MLP neurons of a small language model. Each row is named by its layer, matrix (down: output weights) and neuron, and shows model dimensions 0-63. Each number is 128 + 32 x the weight over its row's rms, rounded and kept within 0 to 255. A neuron's up and down rows have the sign that makes its largest values positive.
After each neuron's rows, "fires before" lists the tokens most often just after its 100 highest values on Wikipedia text that the model never trained on.

L6.down333 [138 127 154 148 136 150 166 113 160 136 151 145 159  90 112  88 105 170 186 113 165 158 161  82 118 122  77 105 125 139 154 108 151 167 118 121 117 158  86 199  61 127  91 121 199 142 148 139  91 108 149  96 126 162 111 131 198  96 130 141 132 119 136 145]
fires before: ":", "•", "=", " "

L4.down283 [131  83 112 100 160  66 115 107 100 142 164 184 126 197 181  93  81 105 142 125  97 126 142 173 146 145 137 138 104 174 158 140 149 123 112 127 131 120 204  95 212 129 115 115 135 185 123 108  52 112 142 103 108 163 150 152 115 122 130 142 108 150 102 122]
fires before: "ot", "er", "an", "e", "in"

L3.down123 [163  56 108  82 141 166  69 124 125 114 129 130 150 182  70 142 117 148 113 135 151  63 133 165 204 134 124 125 122 142 221 177 133 134  91 109 126  64  80 176 117 105  92 132 134  84 104 112 167  75 151 141  90 153 141  73 107  98 120 114 127 127 159  95]
fires before: " |", "==", " (", "al", ":", "."

L6.down120 [155  58 162 128 233 143 169 111  71 157 128 152 118 196 131 134 125 147 117 116 137 144 129 172 116 117 106 121 161 141 120  89  77 148 108 130 125 118 130  98 140  91 100 131 152  71 103 111 188 106 145 141 101 152 107  78 199 139 135 137 120  43 141 117]
fires before: "\n", "t"

L9.down313 [119 111 136  50 113  93 151 136 125  74 139 123 202 134 173 146 115  98 148  90 159 126  90 121  86  37 140 133 109 160  85  78 115 102 115 131 103 135 133 157 112 137 143 118 107  99 107 162 184  63 103 145 106  75 144  51 109 164 114 126 133 153 188 138]
fires before: "\n", "==", "ov", ".", "The", "per"

L10.down572 [119 144 206 170  93 109  78 103 147  85 121  74 170 137 147 163  85 143  75 178 141 184  70 114 161 115  97  97 141 157 129  56 138 174 118 110 102  85  95 134 146 145 123  90 110 137  73 118 206 149 113 160  72 168 106 125 157  36 107 130 139 128 110 114]
fires before: "s", "g", "ph", "br", "n"

L2.down483 [155  87 169 125  86 164 123 107 122 121 149 120 158  41 142  86 204 123 177 106 123 127 113  87 182 115 116 139 101 144 100 148 147 130 158  90  97 100 148  49 137 158 172 182 182  87 105 123 164 137 123 171 139 132 124 152 115 116 162  84 100 149 144  72]
fires before: "le", "t", "er", "les", "or", "ress"

L2.down351 [133 134 116 163 144 175 144 115 109 153 151 131  95  96 104  90 132 139 104 148 123  83 149 111 174  99 185 166 167 118  58 118 108 123 130 152 141 150 187 113 163 146  85  90 191 170 193  77 126 129 115 111 107 120 108 169 162 186 148  93 122 117 129 168]
fires before: "al", "ent", "p", "o", "ate", "f"

L9.down489 [166 139 143 189 158 127 108 218 156  18 113 143 152 102 165  84  96 152 165 127 176 114 147  88 102 117  71 132  96 175 133 161  94 116  83 148 154 171 102 132 100 110 164 175 149 134 114 141 164 138 150 145 122 168  92 105 152 154  94 138 102  99 117 123]
fires before: " ", "---|---|---|---|", "=", " Ma", " Total", "-"

L3.down168 [129  38 134 131 109 138 158 145 136 107 123 181 156  97 107 113 144  86 112  52 183 135 143 124  74 129 118 124 102 147  95 140  96  64 107 183 110 122 154 123 101 149 140 110 106 156 148 137 186 140  65 116 113 128 130 131 163  83 158 170 108 160 160 130]
fires before: "-", "vel", "il", "ition", "th", "leg"

L10.down455 [127 121 118 100 133 126 108  87 148 106 137 152 117  90 201 102 137 147 165 132 116  91  95 157 123 153 178 154 134 155 153 122 142  51  86 151 116 115 154 152 113 167  74  90  95 175 150 140 131 130 111 139 115 132 147 147 148 121  74 110 129  89 178 147]
fires before: "s", "il", "us", "me"

L9.down217 [ 99 130 120 194 130 162 135  79  82 110  96  80 106 143 158 179 138 133  82 123 120 153 147 107 233 102  85 102 143 132 131 124 129 160  95 161 111 127 143 124 152 106 141 119 106  91 114 159 154  86  97 117 126 171 133 109 131 129 205 146 186 127 131 106]
fires before: "-", "\n"